MLP neurons of a small language model. Each row is named by its layer, matrix (gate and up: input weights) and neuron, and shows model dimensions 0-169. Each number is 500 + 25 x the weight over its row's rms, rounded and kept within 0 to 999. Numbers have three digits each. A neuron's up and down rows have the sign that makes its largest values positive.
A block is one neuron, or neurons of one layer that tend to fire together. After each block is what it responds to, as a language model described it from the Wikipedia text at the highest values.

L5.gate796:551494504558528504485499505501535544474506460480535531521447434511519521513542539492506510460492467518470480474480530508492453465531479496512505492506459516529458503514566506477529479522490503525492483514520512473477518487469509474504544471525578511487505498496498509526510529476510462480462523513488514454519485527516481475541492481485497517467511486547530447534510464509505494484540528516518466441461483481540493513535462490534481492500512512500503557471512518546485502530507504481523459454485502474558483480
L5.up796:496519505540518467524496525488499498483518477509496528474518492482475503502494504467488527486507519493472514515475513515537495469513492482486503540511529515505474469463438531475488508467456503500526472527498508527537496522479513479456511466502497493489506529483479502487531504544442508420499469492472519496510482493510508511491507471500533509490548507545509533485476471494476498502517473501517472524522523534473519495504471470448475520525530487531500485463490439482497465482534520509521494509542524494575508522
L5.gate1282:494513488502587494477492508495506512524501503501473467540511476494501493508503516506463481470503482491510495467462513511508496535529497504551496519452469525513498482514514453527463478499515481490499484476486500497520508507480508473512492473509517505489523497524508495501491540494454496479550454526547483488482485563477518512481510488508471492456506489507523503462526443511490505487510482520513504503493515552517513522501513436488471502437490525545508490505539491490519538498537478503517486532478494526522498496
L5.up1282:500539514496547520508527470497538493467499531470501513476498513496481483565467491509517483508493499517503538483461487537477468495500517492533526486546485507461475487471493464467474498506486502491449523479488497511496503472474479503503478469485505540504509508509458480492486533481490516493504486506471498530472517475526518505510511501500535502473472475506461493478523470497550497493512522539517537489502535520507543509495515516488534513463493504521492491502477522513540501451542483479555476491499527561487529520
Description: Pipe separators in Wikipedia tables right after a numeric cell, usually near row ends (e.g. 4 |, 2 |, 6th |); occasionally prose under.

L5.gate17:510530510536501486482483489499499492498503551511537540488482468546518500498509487453517504476481487505497478505503514511493504485473478488493490451496499499472518558508514498493483485490504520520565503540495527530483528464481521511551501484518512495493495537507530463505515494530437522510494448489475478499476482506489494509482498547503481473483517496530519543430476546494525534514526524529510514463526520518499552477482470477503451490498506478497503546482482520485546488533511480504454494482479482532465528435
L5.up17:453511492527503478496484494461485473488461528475466512489520502518484468521510512473515501514527458496503486461481512472531428496488492497521513491492516491491504572562511470484486485492492513498509516532546500500533513490485546502545514512506547494530492517457516520499500513469538502523478442517523503463476514484514495468493548528498519549465524503491515483530469540503593521465509547492508533507508502500472570496497478517501493510534490512507514492568474488524514518535536491488516505528452506467497482486
L5.gate1310:500491481470480518512505490519480504528512523510459513555517537461448515515500523481474457474490529480442476543503483547501529506518499503502488510465542515484478501480444484499499480521499506502511542512530518500482466522478537503513468521477510504504477517521457483514491493487542461444459491488488503512487483491455494484496464487461472492522484501523481489481474519490553512527532505487498450502548492514499493531519512482509505509506466482564511521514504493486483552483504518517492493528462499500500450474
L5.up1310:510517510441465499529515536486501490532515508492499510523504508462455494517508499473480478501506462505518475442529524516461448509477484467486498517498481525452504496477514522519462469531530515516548492512516475502515490490511502477520477504488508487515520490533522500519483502473478480521478520521549558485502500495459526476495482536485498494544534531492485487509502475481536511490545497511489430443565532519491508517521471520470495495492520473501476529490528479502467564493471548473435481505459494501518494488
Description: Inner word-piece tokens right after a prefix or first syllable, such as un-, con-, re-, mostly within multi-token words, e.g. uncon|v|incing, un|mar|ried, Con|sc|iousness; also table pipe separators.

L3.gate97:490510502548500463506515524511520468530509460474491501503489473467540500537488435566497489493493534502476475475525506489498522528511464488527514478508499464502485503483473462527514477509531528507491494505530508448479506501484524530491508515523479525510479496501484474491514469481492506508539536541501510488512525525475503489481514458515470516509502532550483504447486509500525524512489528493523558504477542498484483475503549529467493499470472492474519525506508526508529512497512494479446497524492487495503488462
L3.up97:501520477474482487502503529515513456473476508497453509502503498482489487543497484494509468489480526494470497518490487465457519444479486499523479498467490476486537509539494467498540462515511497488490504449524498482494540433518498487460475527496503520490511504513462527571504481473556535484485470493480486476507450541487508503528486519521496523535495504507459453503539495439545506475448491533526520483476554561463469504498491499486486518514478504506501535529496529487478513474471450511485535498471522514488457492
L3.gate205:487537470475485494475496500483529439517500461465501453512541471484483511478515461460471537515548468495497496477491515487504504536474543480510502480519487461536490547488489522481464484456496516518519506512489542460526475544486534488474457532496535516521512503467544496511489488512537552513488477494496479506517542467538465500497515462499505447493495465548514539461477509487525547496496487538494493498544491542514468501545454531498505503453533527511508503485544486490482469491529495460499484532509466489482496520
L3.up205:481512500520492500509507496516450518475531486464485472468538487452499505503535510510510536518493530497491476471488514502531455502455488486455505495479511490454522518552496482436480511499475520519524544532513514464503513480452496519471459508476528479476526507482489520527486517549507532501472522514472502451517541476506514510487516508491533538508504484470477465546500447501468549543500510506509524507541461468526505492507473475523486490502487473496515503491498513496500518480499538516542477537507525546484537497
L3.gate365:501560473486458483445528513488447524481499486485503527475499506502521482483508533504520522500488565479493463486509461486499476500491555522509492499506543543481479505530543502498520493507508505469543534481525486495498449520540518505486475479505519502488509487504466447541496481502519491457499459489477498532511545511517494509488530555477505541509499476498537545459542469507528485499453538475541519490550535539496480492542497526481513477478484543483492517508466459441481508475478486466530559480488480499491486524
L3.up365:491486533496523437470506476504522498447475504525483484510513505515528500446477513491521525507491537459527468476523502504486514475514537503522481526522501512530473520491523476513485476473517479517478484477537498533506433498441443494491479491531458496545515446521466502494499516508516537500510473530481529462529481494527492500439501549476543467477499463501518510510524519494519525545539503501501474516522479502517481510485487501480478501504511506450511545520479462486515496491531521510468519487533453544494462490
L3.gate403:465544506536532449482484531503484518567522541549465544495504518476505487530521500511494481502476535518511514491556514489471469506506479457514498495518472525480505481487505474453544523490501510527504482512524536542498500479503483467473465460496493517546536582510490510470529493497438526492480511499474505512525494535483505466495458483500536500516521527547486498507508500504474478451513526547549512526501484511528482519483504499497526573507528472520517487514455501468474493548491528522485488520529499518509531490
L3.up403:489523495537495484511511466511486477499502470498481535498512488527473498545496485510451518475479499487494492556502518484461483501449495507488512525501527511516490525511514507528539497504509489429532522469535496483535510525497489507511492503549491466498516493490448503548512509443496440501496514503458485512566546488535474524486513517516501516504511482514509498531495523498551450465466493495506497493492494520492502525507526528465536489446492528512489488528531485469492544493511531495494489473485481510511486477
L3.gate874:474491511497497489523504505468497523434532483471470505495507471465449498527505493489487534504480507506506476473497513522498528508487494476518501519472509493487500508504496488493469482486466510501491481507487501485476519508514515504488535474505494467527460528466520508469457503516542512512454515475491469517512494487523494515432507507485503492492448533492458515498492522511509508529526531454494478487522532566473479524521528485491498502486522528530464530456477542466499518478521498488503501527489504563444486486
L3.up874:501495501524503556538494530520512493497483522499533488478515469492491466496537518547542489533501518498503451491498512485504489472476465506550507465526505495519487508459447490500520544499546502558495478487512525476533491491520512452487478543504516513550499509461490480478470541534534498505464515469515497526464476501532468477504519463537471484515458552463467533450510468458511519481547484490507506540479507472466529484525521494522510526502511474531489484483524512474499478513530541525515470486484474496478492509
L3.gate950:444530516543508531531493487489519504482558471472500471519554435529432504481508523493510537457497525488487475534473529494517552530529475477530479493468485506509481490532488473510498515489518505542539534487542490498498503523514524491532540515467522517505496485538500505478533477500513521472484467531520514442464492515448507483481536535527477506493539488499540498494513468517486558528478494502527506485504524492501449516504494463482524525517512530509464477499499506492464497529482458441464458482517556537499488516
L3.up950:483499487531482496500528521534546487472501473475497501492548509505503475507470486501492499454524500511503457484484498480464502508530513481531486503514506512491494499495467510487515480485506469530477514480481507473520514458472496493524486510499487484511458520511524493491512507497518503476512486503510566466501504477514477495477523544563482501497518495503500507500502454499525563518525549491556535444534564511491475559521489518485516508507506515499488520478458507498455538529534478493462521523528538520421542514
L3.gate998:456507509517487536514476497506523509483519469498527529518498469554513486491516492510510490507517488518509495487547473516484556441520470474471499516459477538503474525457533473470486476481514529497527503454533514498537473500464499517508514500493458512489496505476514483529518457487487500515469528461474503472532508540486464483489490523534478486505491515495469501488436513512534441517500472522468470499515492495514497518473516501458485420534516492491554486549498506546503539490496550526496520528470471567496499483
L3.up998:475501456518505482484497484523509486448514490554476489495455487514547489522532507527470488502526511529485535504506526489486476518468497464486505512505531463515513541494441499502507538468509497485477488476499495524527462505498504512500478491524495518472511473507503517465490511523494486506510485482510477498463559520517433523469533526473484512528520501451502494510531535528468477520529525528549442478484534538481495478459494521464511512508555482512474493525510526519477527487540509487469474576502502520489485511
L3.gate1003:549504518467460549511483510491514515544545519466467473474501449533551502515508479502448462469476544510500528523545496520501482494481495450521493496486479495521452504510445509526517501471536536485487504544491508499495450471486483506472454527582471550509502491507472488507504488492500525478463521501481457469542485484505491504552483479488446535482494540528523470472473471495506490496562481534489506486435479507492473517497475482554482508519541495474472474478493520481556529517491461515503492557500495498497519472
L3.up1003:517508503468493536501517505461523502522497530520473485533526508520529462543487455515473498507537462521483504443496467453461515514470501553543504522530493515505516525541435493511493484460506490514529471521540520529490482484516496509497534470522501499512524499542523477466506437472491534492539495509519509476495477482514538484501524510495445512530506489493525483452451467484537482500525551519512530501505505522491523525474513481503504528480528516489501518490468499494574547508517511499468499471506493494498513447
Description: The second word piece of a word split right after an initial c or ca, as in c-hes-s, C-an-ada, ca-es-ares, c-yn-ical; more weakly, other mid-word pieces and table pipes.

L4.gate5:485467496488544419487465509498507527481470501502501503498474470480512487473480512443548485498494499512492501504515473501517545447524487467516524502483505464488493502490457523528558528463494486483515533517549453478527494463496519483441488506486496491525485539465510512507521565477471511512549465518506448448489531523472516483491477486499529531491505470513524538470528484545515513507478484555499510498507508485528494501543487485513495471461486523517518488498494496511502509491521538496517508483482540483495498520
L4.up5:513496531458504518481491492516513442522521506483465513486440491483491454518509442489492496496518545480507523536511526488468531516471486504509475556524465482517478517511520497464530493528522501508474484510487520478481475522531522520474505523485501476530483495516515516506429475518495471456535545528511511523519554506503512459515487486452472528466436515487491474488517477495531517479527515466530482482501518538498487515506497437490476493457511442479489508525527494498490529529516459466526478483528491515518503490
L4.gate227:485514451498541429488515532526495484566496510494481562516484494456518505524505499536538487529439547487477526534522510523524517488543536501535487499478454471534489473485477494539495526491509489472497510497513508499501505511497479534513503491473468486485475524483510517506497520556472521516534507521532453515528449508496518458487520478485488483519485461487504495502529529537510531491467540484437563510506484503508537491551490477530499499520490530497471491482527508474478483481509494514516495498516509463503467493
L4.up227:499446515484507489497459502483516495522494496499497500512499509492477472507522496459504495509482536467487507503511522486525535467521494474557494510511498458440492463505516532493475492477511536486479489532533497450556512457528481542492490499496478512515521501497503473500552518485500514475539483532540525526498514519510528517507493488510542475505528492502456491497471505524534474449485540499488522496494494519480488521486498514483493528463514510487522470488529495469517507513553483470532499484519439521480508516
L4.gate829:505465489520509474444528473494501496537486469506501499500513557497476517439500509489480461494525483483480529493510509503533499503488480505505487524455486520518505469505507516486507520479511489546492478506537486516513520460504502499500481470493561480526502508489488487512456530503530496509453520507552502505530491486473521451519496472502467538501508499469481502521491502527538504493511496557538523506515527500487448539480520477537549514510510549507487464508516531492489520427477449496471477497531508517461536510
L4.up829:469528547540494460531507520482527472468467497458506477504485522506494510498459538492516477504519472526499508518475468513486510555501504486489500532460464506488524510507530491519503499492543491505485518458525514512491492493519494471517462494464528457539497519511449522500481514508480472545489512505488494543493539520496504498527507507477514507545544470470502485512528497511523472512486467498471470494512531519547435527513563501483490528490523509512515498529473485524506539512509479499476502481512503476467483527
L4.gate860:456524499498508482516502511447483488484483482558538476516523488525513507561462508497480450512470505452488508495501495554483523506529497501516504494468489437490485458497536499523466544492440521491513517515474486484546506513472486487474504532504528476517494495473493516510502530521481493473511494486528504533483526488477518514499473498524515508467496482495509483487522459479486484450512508525503506497525499496489514528473541526473504494514475502480488463481487512457467494474521549498540477514488512498484489510
L4.up860:549433488491431448450529506493473455492517506497519477488504470466476477507477480460533489458547523446487495484437518509526486457478500479535510483486522534502516536476522472483528482455495519480479536525514549484492502527513527512475510497505521514492512482499529508509513510473515488493549534524505512463495545556477505508497484471473496519528531517471504519469509498505484493510500525523448480510495499534503492491462504480470501495505493554512478551509521527491525513505508505465481493473503494487485527512
Description: The final or near-final cells of Wikipedia markdown table rows, above all header labels such as Notes, Ref., Qualification and GB, plus the closing pipe or line break of a row.

L4.gate454:487510456522513469474483548468467496486486484481461534486497494516503493456509540502504510484493510504571497475473534501489493532484491545455458497533499510510521552496488481492556536512514471509535479524499473516538503458494501493506540511470470508489511504488507524510478478498489471534526507461530522451518480495529486514465541507511464500516472516536462517483517442489483462517466514494518518527443511465508456534534493536516486521504539508508485559511501480475519507497517502494470532528496525576498505481
L4.up454:476480509505519488469453515466519490462510506519454496500509505548475519541515520558466530510506478484501563504526501479489481486504500525523425477455522512494509501488493474465526488526508521492509513486531466507492531494514481489469509465478471506459513465507487486509506526501521485499544516483487473509492498494511473492498540474472494482537512503540554523508451471482516535502497524525459468487486496508516496516473491484485527486449542530486477510496513460486465560504529488478490506498495515515476557471
L4.gate646:489503490540507500487513540481496499473488552472474499511507460470501536514503477536498511530508484523500529470486508488515513491493489493510497510498495507486490455538490474501517535466527491456505503499444500525491458507524443540508506524531518551484528528501519482494501519505497478504506521497462470513506520510490478509503500505485520448429517477502499462502480501519467500492469471478492488496499470492518494518523515503466484502480537464499504477494529490491490523474508490506459495519482452511468506516
L4.up646:492534493515514485487475487496499506494485494487486492495473499537498480506526483478503477486573465449524489474506487455516521532491474490510504502535497510485476550509515514461502462492488563556495512539517498455446507443492493501497477512515488528530456467504510426493455494483519530520504515502494489471523489529509498542519529475548494506530508464525495494551494549474487513491470497462505526482518503516453485506473514520526509511519503521531527523513514508503505514504503517443485523500550493528484536502
L4.gate1100:470494477513497465543489487493503463527465502510534522511468510503459511479505532492476531502465491459503518559515521539423525507495512469534498479498463502501488528515473499462519486524496548518514476505479499492512532511487542490510533523472468528483471498507487488426506497522488490504479510506511506501506500546467496499475509473524537451523505543572498515504525539480539481506511509493473504500464557508508471486463508502485562432494489479474462504507484498486535502504520488483494440487460460478453500506
L4.up1100:500515446473502526492514530432499525506423452520459470512456518502537508494482549460468466480542487540502460488503467488499441484528527502515465495505521489466511504492467524499503472480505477521475526479472499513552499486517479488517531494493508487488486528506471424481512497529549511474509506532516520527497470486475500530506475510471495549498528487513528496535479458511566482495505533531510514534488524469510488499482466477489514501480464508462527509535494488490532508515538516547487492542482528536516504503
L4.gate1151:507521480480490492499531518513521486532460507465507527537470489514465465522495517498492446508548492505486456487462459523481534514537494495521443506502480522507504445524494465487495491485490489512467524490525477476505504482474486511496484472516485512497507485482500506460476456500481523520492479454502481532507508516509507529507521507509541482503537487476440499501448461471476514490504496488534506507511485458475513459462526497479520443467519523510482506464514456525479483532503480468506508521472520497479498524
L4.up1151:498517514511477490509480534475466513468489522548486467497499525471514513462423519509469517510530495515495489514482506495486504523517468495524544559498456505507488523460538512513509486505497518518526499526523511516513496496472522487468523485488509504515508490482481526503522490477524498512494499538538507506477484552478457515517535487520464493532507520489540545480500512483515427472538505473522544498505485489486486513518484510511496488480553513570481504478466564499503552523500521477483538509520503502489474434
Description: The second fragment of a word that tokenization split after a lone starting c, C or p, such as c-orm-orants, p-ret-ty, C-ru-ft, p-ri-ze.